config.toml
n_layer = 11
n_head = 14
norm_eps = 1e-06
init_std_up = 0.0127
final_lr_fraction = 0.05
batch_tokens = 131072
doc_mask = true
MLP neurons of a small language model. Each row is named by its layer, matrix (gate and up: input weights) and neuron, and shows model dimensions 0-63. Each number is 128 + 24 x the weight over its row's rms, rounded and kept within 0 to 255. A neuron's up and down rows have the sign that makes its largest values positive.
A block is one neuron, or neurons of one layer that tend to fire together. After each block is what it responds to, as a language model described it from the Wikipedia text at the highest values.

L3.gate166 [135 107 103 124 149 143 141 141  92 138  73 142 133 137 124 128 106 137 140 135 183 122  90 126 132  75 130 147 131 101 136 144 159 145 107 127 103  77 175 144 116 134 111 164  93 177 145 133 140 106 138 123 139 122 152 139 116 105 132 160 108  69  91 138]
L3.up166 [ 68 112 114 146 135 173 143 148 101 111  86 149 139  89 147 136 129 120 143 106  87 100 144 123 147  89  95 143 110  87 124 172 157 121 158 121 109 122 160 174 111 137 108 163 111 116 127 107 147 127 125 128 148 185 152 110 108 113 150 126 140 113 112 143]
L3.gate971 [100 117  79 142 115 106 123 147 111 117 153 123 132 113 170 145 126 107 111 122 107 136  87 133 147 123 114 128 112 138 146  92 159  99 116 113 104 134 136  87 141 140 121 138 125 147 123 166 115 139  67 141  73 140 124 139 110 140 112 145  95 110 143 118]
L3.up971 [110 145  99 132 124 111 133 128 164 116 102  89 102 131 145 123 148 100 122 116 125  93  98 135 103 173  85 111 125 121  96 122 129 139 118  92 146 137 120 123 106 119 103  93 153 121 162 132 163 161 137  99 130 154 161 147 129 142 144 124  83 100 124 111]
L3.gate1422 [ 87 125 109 177 148 131  95 138 117 116 147  99  95 112 127 136 119 126 134 125  83  91 100 115 115 138 162 112 121 131 137  83 133 129 137 133 136 135  86 158 114 127 107 120 115 114 114 127 130 116 150 136 133 130 115 144 112 141 119 108 146 158 118 103]
L3.up1422 [144 141 147 137 124 121 144 108 119 116 131 100 127 124 127 118 121 119 118 122 126  98  99 102 130 118 140  95 155 185 122 103 167 150 110 155 146 114 125 150 120  89 131 142 142 156 127 114 137 115 139 128 143  77 163  92 136 107 121 148 102 129 113 146]
L3.gate2045 [ 89 122  72 122 155 146 110 147 136 145 101 131 107  95 124 146 117 136 130 145  74 119 131 129 118 126 125 126 155 105  95 155 169 156 103  97 172 123 116  96  96 144 135 122 142 115 122 136 176 162 163  83 105 132 154 119 168 111  89 130 123 116 124 113]
L3.up2045 [125  94 144 138 168 160  85 130 140 132 150 124  69 108 111 165 138 140 161 134 140 121 148 137 168 109 134 135 184  92 101 148 153 166 147 142  87  85  94 123 159 145 115 150 120 149 163 127  94 101 128 108 139 107  66 132 141 129 145 107 105 141 142 183]
Fires mostly on the digits right after a decimal point in statistics, tables and percentages, e.g. 11.67, 93.06%, 6.15; also on some mid-word fragments.

L3.gate856 [131 167 154  72 128 122 148 138 154 127 135 117 134 138 163  86 105 126 151 114 125 129 136 175 108 141  80 143 129 126 101 130  87 125 129 135  81  89 125 140 108 173 122 112 148 150 131 177 121 153 125 137 154 129 106 130 103 131 118 148 125 104 167  76]
L3.up856 [151 160 138 131 125 148 137 148 147 115  91  94 109 136 120 111 135 141 142 167 108 104 123 163 123 130  92 141 174 116 107 113 131 109 125 104 125 128 129 127 159 129 167 127 116 149 142 170 164 145 183 159 138 121  96 120 163 114 151 136 130  99 168 147]
L3.gate1635 [159 151 148 131  71 151 141 123 123 118 112 148  99  91 148 129 110  98 152 133 124 113 163 103 130  87 148 117 107 109 122 159  63 129 131 125 148 159  96 110 111 125 140 125  88 111  94 125 169  95 161 107 112 136 146 133 144 182 123 155 164 104 180 114]
L3.up1635 [117 149 134 125 170 132 107  95 172 152 146 110 141 119 169 174 104  92 118  93 126 122  84 111 164 153 101  98 162 138 103 106 129 129 181 117 148 174 136 136 153 135 174 115 165 128 139 156 132 108 133  99 126  99 124 124 146 124 114 100 116 132 125 156]
L3.gate2210 [163  70 135  88 143 120 116 127  98 122 175  77 132 114 121 131 127 156 148 119 139 165 144 123 162  89 113 170 123 151 116 155 100 124 156 165 144 109 139 130 132 153 138 116 175 128 195 104 136 132  85 163  96  98 130 117 109 122 150 121  65 129 131 117]
L3.up2210 [147 120 155 141 128 107 153 182 124 136 124 146 124 153 176 125 137 119 136 120 147 111 132 136 136 103 177 118 140 141 156 153 129 150 106  92 147  84 148 134 131 115 142 140 119 151 173 138 146 140 131 124 154 125 154 155 131 115 129 119 172 153 151  83]
L3.gate2289 [124 114 122 108  96 142 117 134 131 123 113  99 137 126 125 133 113  99 134 135  97 149 115 125 114  98 125 108 145 143 121 161 138 130 115 173 160  88 149 119 123 142 109 106 135 100 126 171 153 120 152 108 115 174 150 166 116 105 144 114  78 125 121 170]
L3.up2289 [173 137 140 162 176 134 163 129 124 129 109 139 135  81 127 177 114 117 109  78 146 133  85 159  85 126 123 147 160 125 120 124 174 126 175 129 113 128 115  91  85 125 145  91 176  97 144 167 121 150 153 125 124 123 157 101 101  82 172 101 150  98 122 161]
Second word-piece of a word split after its first letter or two, especially capital E, as in E|ach, E|ight, E|uro, E|aster; also whole-word each.

L2.gate136 [111 123 112 146 129 149 106 148 119 155 141 122 149 111 138 130 135 106 199 143 129 157 114 143 103 128  80  88 138  97 143 132  99 106 125 104 160 144 134 132 130 150 129 124 146 135 154 115 117 148 121 118  92 112 158 155 153 140 108 112 111 145 113 107]
L2.up136 [ 66 150  88 127 124 112 144 167 129 155 147 131 127 128 136 141 159 129 207 164 159 126 121 149 161 122  95 108 132  99 135 122  88 122 120 136 123  69 139 136 157 165 127 178 128 156 153 160  82 150 119 129 127 121 125 103 129 109 120 134 126 167 132 142]
L2.gate288 [165 101  97 166 139 109 120 165 114  90 143 101 134 113 127 115 136 140 126 170 140 114 134 135 108 135  75 132 139 154 114 145 155 141 115 114 153 109 133 108 150  97 115 134 123 138 126 168 143 130 162 170 175 142  89 114 118 116 108 144 139 163  79 125]
L2.up288 [141  75 106 129 146 147 182 124 158  95 157 125  89 110 126 135 119 125 114 113 181 153 158 105 150 130 120 141 122 111 127  92 141 133 140 148 101  85  78 149 170 135 129 129 108 139 103 115 143 108 140 105 135 133 111 148 156 128 136 114 143 105 147 166]
L2.gate318 [147 121 128 143 145 119 113 138 164 132 131 148 127 141 144 156 121 131  97 144 122 144 114 130 124 123 165 131  90 157 155 122 106 143 129 153 115 175 153 115  70 123 146 126 121 156 169 133  90 115 157 105  96  79 156 101 125 174 135 115 120 120  73 117]
L2.up318 [123 129 159 147 112 121 131 154 166 134 154 113 131 163 144 138 111 146  93 167 148 138 104 162 126 114 158 124  89 125 135 109  79 109  96 169 116 152 137 106  87 111 147 142 103 154 143 130 118 108 155 106 124 138 138  99 118 167 128 130 137 103 111  97]
L2.gate411 [ 99 126 136 142 124 107 174 118 116 119 167 113 133  70 147 103 142  96 164 133 155 138 100 102 126 112 142  81  82 115 103 136  69  95 151  88 130 149 107 147 128 137  92 148 150 139 121 104 114 133 172 142 122 109 113 124 152 189 109 114 126 110 174 133]
L2.up411 [154 102 131 147 103 150 188  72 161 123 122 109 127 122 128 131 138 122 151  98 156 126 136 107 156 139 116 118  96 128 137 169 136 134 117 137  87 125 114 179 133 131 135 146  58 125 164 101 131 134 142 186 114 149 140 177  95 143 145 126 135 161  74 137]
L2.gate489 [113  97 124 107  95 125 121 132 162 136 121 149 195 132 106 145 145 141 106 117 102 106 135 114  92 154 113  67 118 159 108 162  97 167 108  99 121 164 125 140 136 120 145 121 127 157 128  93 110 119 189 146 100 154 130 102 136 120  98 110 118 130 142 135]
L2.up489 [117  89  83 126 128 148 103 119 141 149  87 139 161 121 134 138 100 112 158 128 139 108 173 126 102 123 113  66  93 147 134 161 125 134  96 113 133 169 125 110 111 143 137 127  96 190 102 149  92 113 126 110  97 128 107 172 121  86 114 111 167 156  92 139]
L2.gate590 [131 125 151 129 154 157 130 136 133 125 117 149 150 136 137 138  89 146 181 116 144 147 108 116 141  86 141 133 118  99 120 105 124 119 158 129 161 150 151 160 187 110 128  88 138 108 126 154 125 121 156 143 143 123 105 121 121 118 150  78 102 133 173  97]
L2.up590 [127 174 110 104  86 101  77 124 188 151 137  96 154 125 147 141 121 153 136 155 105 155 119 155 116 113 157 136 131 126 129 189 132 125 125 161 120 115 134  68 125 153 160 113 119 180 135 133 118 144  98  81 124 128 165 168 150 118 120 112 110  88 160 128]
L2.gate895 [121 103  93 155 141 144 151 123 135 145 132 132 110 106 100 139  99 137 140 156 102 121 102 177 130 133 102 160 118 115 116 134 117 120 142  97 116 180 120 153 118 158 117 117 133 131 151 160 159 113 123 128  85 133 112 149 125 107 150 132 134 131 139 113]
L2.up895 [145 143 109 113 143 163 143 123 136 163 109  98 109  92 110  91 112 119 128 114 163 162 111  98 104 133 126 146 200 113 155 126 113 148 152 133 113 165 161 171  91 135 157 137  96 114 108 120 165 139 159 120  99 141 128 158 121  97 107  93 122 148  96 118]
L2.gate1240 [136 141  98  76 129 164 127 158  96 145 145  91 140 120 162 131 130 185 136 145 111 161 132 118 146  99 122  94 135 123 139  77 138  96 102 112 101 151 125 187 121 139  95 137 149 150 155 160 130 154 151 124 125 108 130  96 130 117 151 142 139 131 112 144]
L2.up1240 [136 191 174 101 120 111  78 157 112 126 126 150 109 163 159 136 166 133 159  96 104 153 107 128 126 102 118 131 129 121 129 104 131  45 133 117 146 105 161 130 153 144  89 170 109 114 124 119 158 121 129 113 110 129 164 104  93 106 139 126 146 123 106 116]
L2.gate1248 [ 90 127 137 117 130 164  95 113 118 134 135 128 116  97 140 135  70 164 154 159 172 115 112 133 152 174 104 117 112 143 158 127 117 104 146  83 145 119 134 148 115 186 142 153 114 129 125 123 151  86 137 111 135 141 113 119  90 105 160 160 131 169 121 140]
L2.up1248 [123  95 123 114 146 118 102  90 133 128 124 127 134 119 117 136 127 115 179 184 183 114 110 107 130 172 129 131 117 123 150 121 132  77 150 159  84 140 144 133  75 190 146 129 127 141 126 151 186 146 171 114 165 119  87 139  90 108 136 151 145 147  95 116]
L2.gate1432 [106  99  73 106 143 159 151 151 149 166 168 161  99 129 138 131 169 132 134  92 130 104 112 137 168 143 100 170  90 149 144 171 117 145  99 105  82 137 113  81  82 163  95 139 154 158 115 130 134 151 122 170 138 122 114 141 162 114 109 124 140 153 136 157]
L2.up1432 [ 99  99  91 112 107 127 162 128 132 150 167 175 110 105 164 111 149 168 145 108 113 132 128 141 166 129 106 140 107 119 156 137  86 131 100  90 100 108 104 101 103 133  79 128 124 143 122 154 187 137 143 157  95 121 135 143 158 168 141 148 181 169 118 146]
L2.gate1480 [ 91 135 137 123 142 112 126  94 173 135 128 124 143 130 119 178 140 119 133 103 166 139 135 132 146 134 142 105 109 134 128 152  91 100 119 148 102 165 183 135 109  80 114 115 118 160 107 147 159 156 167 102 134 154 119 136 147 138 146 124 103 144 118 144]
L2.up1480 [146 149 122 132 139 109 165 128 134 158 102 109 112  86 136 200 128 166 136 126 117 125  81 109  94 135 134 124 152 116  76 171 142  98 146 147  98 111 113  94 147 144 119 128 124 129 135 112 123 105 140 160 121 149 133 116 135 120 132 131 105 130 160 100]
L2.gate1496 [123  87 111 142 125 130  91 157 147 100 139 186 146 115 156 144 106 145 131 105 155 139 130 117 127 134  92  74 152 122 140 186 154  90 134 138 106 140 123 115 114 151 133 135 138 161 138 146 113 143 125 112 105 142 136 152 133 117 133 153 107 113 159 127]
L2.up1496 [133 106  89 151 121 162 117 139 124 133 117 100 129 131 141 133  87 113 107  66 144  99 147 113 140 135  71 101 129 125 104 183 100  99  79 122 100  69  90 132 101 147 155 140 117 121 147 135 125 103 145 144  80  91 129 134 151 143 142 132 122 132 133 177]
L2.gate1597 [162 146 119 126  70 159 106 121 129  89 154 179 142 131 132 144 166 137 135 120 153 106 122 130 144 118 118 128  81 144 140 134 108 135 142 107 173 124 150 172 114 133 135 166 148 120 150 143 132 126 107 116  85 104 109 137 129  73 118 116 110 129 111 130]
L2.up1597 [171 143 111 130 102 137 125 155 130  91 181 150 139 175 136 142 154 102 146 156 139 121 111 146 142 135 134 177 114 149 139 142 116  95 130 118 184  92 145 160 108 159 134 154 110 116 132 152 103 137 115 120  96  68 106 109  97  80 171 107 123 159 101 128]
L2.gate1905 [110  70 158 139 133 114  96 106 169 146 154 107 119 109  98 125 138 145 123  92 140 117 128 109 146 119  90 146 101 118 105 153  94  82 177 155 115 114  92 106 161 153 136 136 128 107 127 140 128 150 154 119 128  92 105 116 108 114 149  95  70  88 149 142]
L2.up1905 [122 118  94 135 159 129 110 165 205 149 116 121 151 120 105 113 129 110 138 129 172 125  76 127 151 119 110  86 121 140 122 130 156 126 158 118 138 138  90 151 102 156 157 103 135 170 155 127 119 145 142 146 122 103 119  55 154  77 166  90 139  86 167 129]
L2.gate2073 [148 134 103 113  71 124 114 117 100  99  92 133  96 144 102 117 140 124 119 148 140 126 160 125  92 125  89 121 135 132 129 131 141 148 112 168 141 117 132 140 106 134 120 153  98 132 147 108 103 161  81 143 116 106 116 184  98 138 170 163 119 156 116 132]
L2.up2073 [122 140 133 139  96 111  89 116 174 122  95 153  57 105  86 123 119 107 110 150 143 149 192 151 139 170 113 155 114 115 162 121 140 122 139 117 105 137 107  96 115 163 151 165 109 145 136 110 117 123 128 107 130 102 114 140 124 170 174 174 113 142 152 137]
L2.gate2087 [171 141 104 105 133 104 104 131 125 151 122 140 108 161 112 142 146  81 125 124 114 138 119  88 128  99 121 113 107  72 109 106 154 120 113 155  95 126 131 133 125 158 130  93 114 114 146 142 153 117 155 131 142 149 104 120 160  95 130 113 122 132 152 137]
L2.up2087 [137  92 121  92 139 128 136 102 149  73 110 131 136 136 106  95 140 165 121 149 107 138 160  85 122 134 134 136  99 100 141 132 128 108 105 133 109 167 125 100 104 156 151 166 110 145 114 118 127 125 132 139 121  88  85 147 128 136 125 121 155  87 134 135]
Quantifier or limiting words that open a noun phrase, mainly any, plus only, each, both, every, just, and the $ sign before amounts.

L2.gate13 [123 110 104 102  85 123 147 125 148 121 112 158 130 166 107 143 130  99 146  84 127 103 152 159 146  90 127 116 157  98 152 138 140 139 157  99  93 172 143 141  80 168  95  86 115 114 117 160 126 151 131 122 107 177 111 131 160 163 144 119 141 146 121 136]
L2.up13 [134 107 120 117 139  84 138 159 127 112 119 137 129 167 118 161 109 101 126 114 104 139 141 134 134 114 136 146 152 112 127  80 124 131 167 113 100 160 104 134 112 147 103  78 110 114 147 125 131 120 123 130  85 148 129 136 156 155 141 137 130 111 119 140]
L2.gate221 [115 114 149 176 112 134 126  91 130 128 111 107 134 145 119  97 126  94 162 155 135 111 164 127 141 128 144 136 124 123 121 160 171 133 116 143 130 117 123 146 135  87 113 186 123 114 164 135 120  80 136 118 102 138 106 145 130 128 203 112 127 142 116 115]
L2.up221 [111  92 131 151 122 155  97 122 126  83  90 106 137 145 153 105 143 108 152 174 171 131 132 136 134  96 143 135 123 127  93 137 151 126 157  90 153 120 101 131 123 115 132 158 125 104 140 127 127  68 138 101  99 127 128 125 138 122 172 125 159 117 113  97]
L2.gate343 [125 141 109 141 195 169 136 198 129 123 107 117 182 155 151 136 110  72 111 151 131  93 113 107 105 150 130 134 126 126 152  92 151 124 157 116 143 127 116 122  85 159  92 113 104 151 103 146 149 153 165 113  99  83 144 168 127 170 138 140  98 153 119 145]
L2.up343 [ 69  93 129 114 113  80 138  96 105 159 133 104  93 136 146  94 132 133 110 120 115 143 122 154 164 108 106  96 141 111 122 137 151 159 105 107 135 103 138 150 148 133 122 131 101  81 144  80 108 106 118 146 127 158 142  98 141 109 147 143 108 167 146 130]
L2.gate595 [141  93 113 177 108 101 137 131 108  95 123 126 109 148 133 107 110 119 139  97 117 115 120 119 123  93 134 131  93  87 125 171 138 119 118 133 196 119 128 187 114 113 102 117 175  75 158 167 182  96 138 164 128  64 134 158 150 110 148 100 122 181 124 133]
L2.up595 [111 139 122  92 112 141 130 109 151 133 110 143 146 123 122 134  91 103 134 153 107 131 150 148 110 136 125  98 131  50 101 135 124 141 141 102 157  87  83 141 144  91  89 110 160  98 134 151 132  96 149 100 151 126 105 137 141 122 162 125 112 113 144 132]
L2.gate602 [159  94 115 136 142 122 144 138  80 126  97 122 122 165 105 137  98 116 139 134 186 118 119 119 117  86 122 135 114 174 144  87 167 111 130 173 185  80 146 144 123 140 139 158 147 169 122 137 156 137 104 171  73 143 107  81  88 118 139 121 102  97 145 145]
L2.up602 [108 126 107 150  92 115 113 117 133 156  83 104  85 155 144 129 106  92 119 164  66 111 121 108  85 126 153 165 140 152 148 137 147 115 150 120 137 150 128 160  93 159 118 141 147 112 146 123 101 109 138 109 113 118 137 107 107 138 123 107 115 127 131 118]
L2.gate682 [178 110 141 137  86 122 191 135 118  86 158 125 113 142 105 138 142 132 155  88 135 155 170  93 135  95 102 115 127 168 112 139 137 125 159 134 142 176 148 144 146 103 133 126 123 158 147 128  89 100 130 145  78 107 129  87  87  92 118 142 103 110 131 152]
L2.up682 [143 107 107 106 117 132 125 133 116 184 190 100 147 134 153 102  77 163 159 141 164 141 117 125 160 101 163 107 118 150 102 117 185 104 166 137 142 132 155 130 111 130 129 105 147 158 108 138 116 126  60 145 144 113  96 113 130 115 183 117 146 161 139 120]
L2.gate745 [139 111  78 130 175 106 114 123 114 126  65 150 136 165 133  86 117 140 161 116 126  89  92 136 140 117  99 116 166 116 169 134  77 130 125  93 185 146 169  85 150 135 185 115 122 130 138 138 109 106 131 171  70  90 130  98 147 100 112 120 127 133 173 109]
L2.up745 [135 132  89 118 172 100 126 123 133 109  90 125 113 169 147  84 117  99 149 130 123 110 127 125 139 120 114 134 179 155 150 135  71 123 147 112 181 138 132 107 136 112 166 118 148 133 146 146 122  90 127 130  69 116 109  98 131  94 129 116 123 132 143 113]
L2.gate1234 [136 121 120 133  92 101 117 154 101 115  88 134 135 108 138 129 161 161 128 114 170  98 117 182 117 160 171 117 119  91 126 100 153 140  66 116 148  89 106 111 129 158 148 138 142  99 118 127 175 116 139 112 142 112 138 110 146 138 134 156 133 143 135 102]
L2.up1234 [136 150 123 182 107 105  96 137 133 108 106 147 109 134 141 159 149 178  81 110 159 122  99 127 118 152 138 122 117  92 173 130 123 173  85 122 134 136 138 123 118 166 117  90 128 121 108 128 123 125 128 146 141 113 111 121 140 121  94 121 152 129 109 113]
L2.gate1249 [118 139 166 141 151 125 113 148 132 163 151 128 119  67 110  71 127 131 125 131 135 133 166 160 107  85 128 115 118  88 122 149  97  75 169 130 153 124 128 155  99 151 157 110 124 137 136 132 146  91 169 134 144 123 155 152 151 125 146 112 105 139 132 104]
L2.up1249 [ 80 122 140 148 109 150  80 130  93 148 131 109 164 169 118 107 133 129 127 125 125 114 153 138 119 138 140 113 104  95 147 137  99 114 149 133 142 106 148 123 105 159 109 118 158 120 123 134 165 122 118 162 119 152  96 102 127 115 185 138 113 137  91 156]
L2.gate1361 [133 169 118 170  91 144 146  96 158 143 193 126 155 134 120 138 152 127 113 112 162 115 131 111 132 128 146 108  90 101 123 139 138 139 139 114 130 166 106 144  61 110 126 124 128 154 105 125  78 168 100 121 128 131 119 123 115 123 131  93 156 124  74 100]
L2.up1361 [125 163 140 155 121 133 182 101 128 148 125 131 150  83 155 128 126 106 105 122 124 163 123 134 173 135  70 147  76 153 121 146 102 117 131  99 127 149 137 145  69 105 106 123 126 149 103  90 131 142 131 136 135 132 123 141 131 118 123 126 133 126  60 122]
L2.gate1509 [111 114 159 112 134  85 124 123  94 158  85 110 129 127 127 164 150  76 111 118 159 114 161 120 110 111 157 136 168 110 116 140 119 123 102 145 123 161 137 133 144 140 133 137 116 107  88 135 126 115  81 133  84 142 121 108 142 123 103 122 102 115 138 157]
L2.up1509 [ 86 139 103 152 131 128 139 142 110 121 119 122 150 163 146 111 132 129  82  96  88 158 113 155 154 117 118 140 149 149 138 152 152 134 138  97 140 112 149 146 101 116  95  87 118  68 147 100 111 147 150 120 110 109 104 100  85 153 125 131 115 142 134 134]
L2.gate1652 [153 150 136 134 100 148 134  94 166 148 138 134 128 151 116 129 132 113 109 152 112 150 101  98 109 140 122 157 132 146 120  86 150 135 156 142 132 116 127 127 111 163  93 161 103 145 125  68  77 119 116 129  92 134 106 148 117 113 131 108 104 113 190  94]
L2.up1652 [ 99 143 168 137 126 151 146 119 154 106 157 152 142 111 117 121 149 126 103 119 111  79 119 158 104 131 104 142 141 117 147  74 151 177 154 141 148 166 120 113 113 143  93 141  98 144 116  91 119 141 128 120 139 120  93 132  88 133 126 100  84 130 138 130]
L2.gate1759 [110 120 118 158 138 125 108 151 157 123 105 128 132 168 160 103 157 107 161  90 148  85 153 130 125 136 144 130 120 109 165 147 135  96 158 147 177 118 150 114 125 143 156 142  77  95 139 140 142 125 144 125  69 141 172 146 133 144 119 112 127 104 142 157]
L2.up1759 [122 114 108 142 146 116  86 143 178 102 109  86 119 152 143 111 135 108 124 122 143  66 116 135 105 104 156 130 123  99 187 156 129  90 148 126 167 142 126 111 106 122 156 145  90  86 111 121 146 103 155 135  99 125 167 160 140 153 106 117  96 103 150 161]
L2.gate1995 [151 137 177 142 134 112 137 136 117  87  84 115 191 104 120 103 116  93  66  83  96  95 140 113 117  94 105 151  73 131 157 118 143 142 134 112 149 131 136 170 125 114 118 135 146 171 180 120 154  83 131 165 127 119 110 107 124 144 108 121 104  97 103 156]
L2.up1995 [167 147 140  89 143 115 159 113 115 106 133  92 111 122 121 137 164 128  86  63 127 108  99 120 107 111 138 156  92 134 142 105 150 132 118 140 116 136 150 167 133 150 132 102 163 158 160 102 111  92 127 158 126 129 156 131 158 136 102  81 112 120 120 141]
L2.gate2171 [183 122 123 113 127 115 126 141 128 125 116 143  99 151 136 122 144 142 155 143 150 117 137 173 136  94  87 103 163 113 138 130 146 129 122 122 128 137 158 139 169 112 121 151  93 122 142 102 143 162 142 131 124 109 118 141 129 136 128  96 117 117 108 142]
L2.up2171 [153 115 149 105  89 140 135 177 128 150 113 125  94 141 146 151 145 154 149 119 104 116 111 137 148 118 124 133 145 116 117 132 151  97 121 121 115 124 150 137 175 130  97 147  87 161 142 115 121 159 136 122 119 111 123 100 145 109 102 124 125 138 119 149]
L2.gate2285 [169 124 145 100 137 118 123 140 109 113  67 136 113 142 139 133 153 128 139  82  95  86 150 155 129 128 125 110 120 121 127 143  99 105 140 153 153 113 158 128  92 103 115 176 121 116  80  75 159 105 139 139 122 166  80  78 101 115 117 138  75 169 147 139]
L2.up2285 [149 142 135 135 110 141 117 111 106  97  97 149  82 155 161 129 119 129 147 100 124  77 120 166 127  92  92  81 149 124 125 125 117  98 140 133 146 108 184 156 102 106 139 180 127 131 106  75 126 127 130 116 103 156 135  67 134 131 115 146 101 153 171 113]
Closing tokens of a value or name, mostly two-digit numbers in sports stats tables and country names ending a location phrase, e.g. 54, Japan, Australia.

L6.gate285 [121 164 145 175 157  67 111 125  84 100  99 160 116 132 104 121 139 137 160 151 222 106 105 146 130 105 157  93 114  81 170  94 119  66 144  71 145 106 114 200 150  89 111  99 146 171 125 131 137 150 180 125 133 130 116 119 131 141 140 140 116  88 163 116]
L6.up285 [128 144 136 111 122  72  94 105 152  83  96 161 154 101 133 129 143 115 163 146 124 126 115 128 112  65 172 111 119 117 136 125 136 137 158 115 142 145 130 128 119 136  84 139 130 153 135 123 155 157 159 165 117 100 157 124 114 117 130 154 159 139 157 121]
Determiners, quantifiers and preposition-plus-article tokens opening a noun phrase, e.g. any, every, each, a, by the, of the.

L6.gate2006 [105 127 131 140 136 150 138 137 146  99 122 138 138  95 100  89 145  96  86  86 107  99 123 141 115 140  95  93 161 122 128 163 126 110 142 160 119 101 110 105 145 106 142  79 126 137 168 106 169 136 113 155 120 137 139 123 198  85 118 126  86 130 115 156]
L6.up2006 [ 99 133 129 130 162 138 106 105 134 120 129 112 109 109 129 112 165 135 130 125 101 107 126 113  94 122 135 133 157  89 161 126 136 120 148 133  83 129 147 127 126 154 110  63 153  94 145 105 132 129 129 158 117 134 134 104 126 146 125 124 163 163 119 112]
Completions of places, mostly US state names after a city and comma (Ohio, Missouri, Colorado), plus countries and cities in table cells; sometimes years.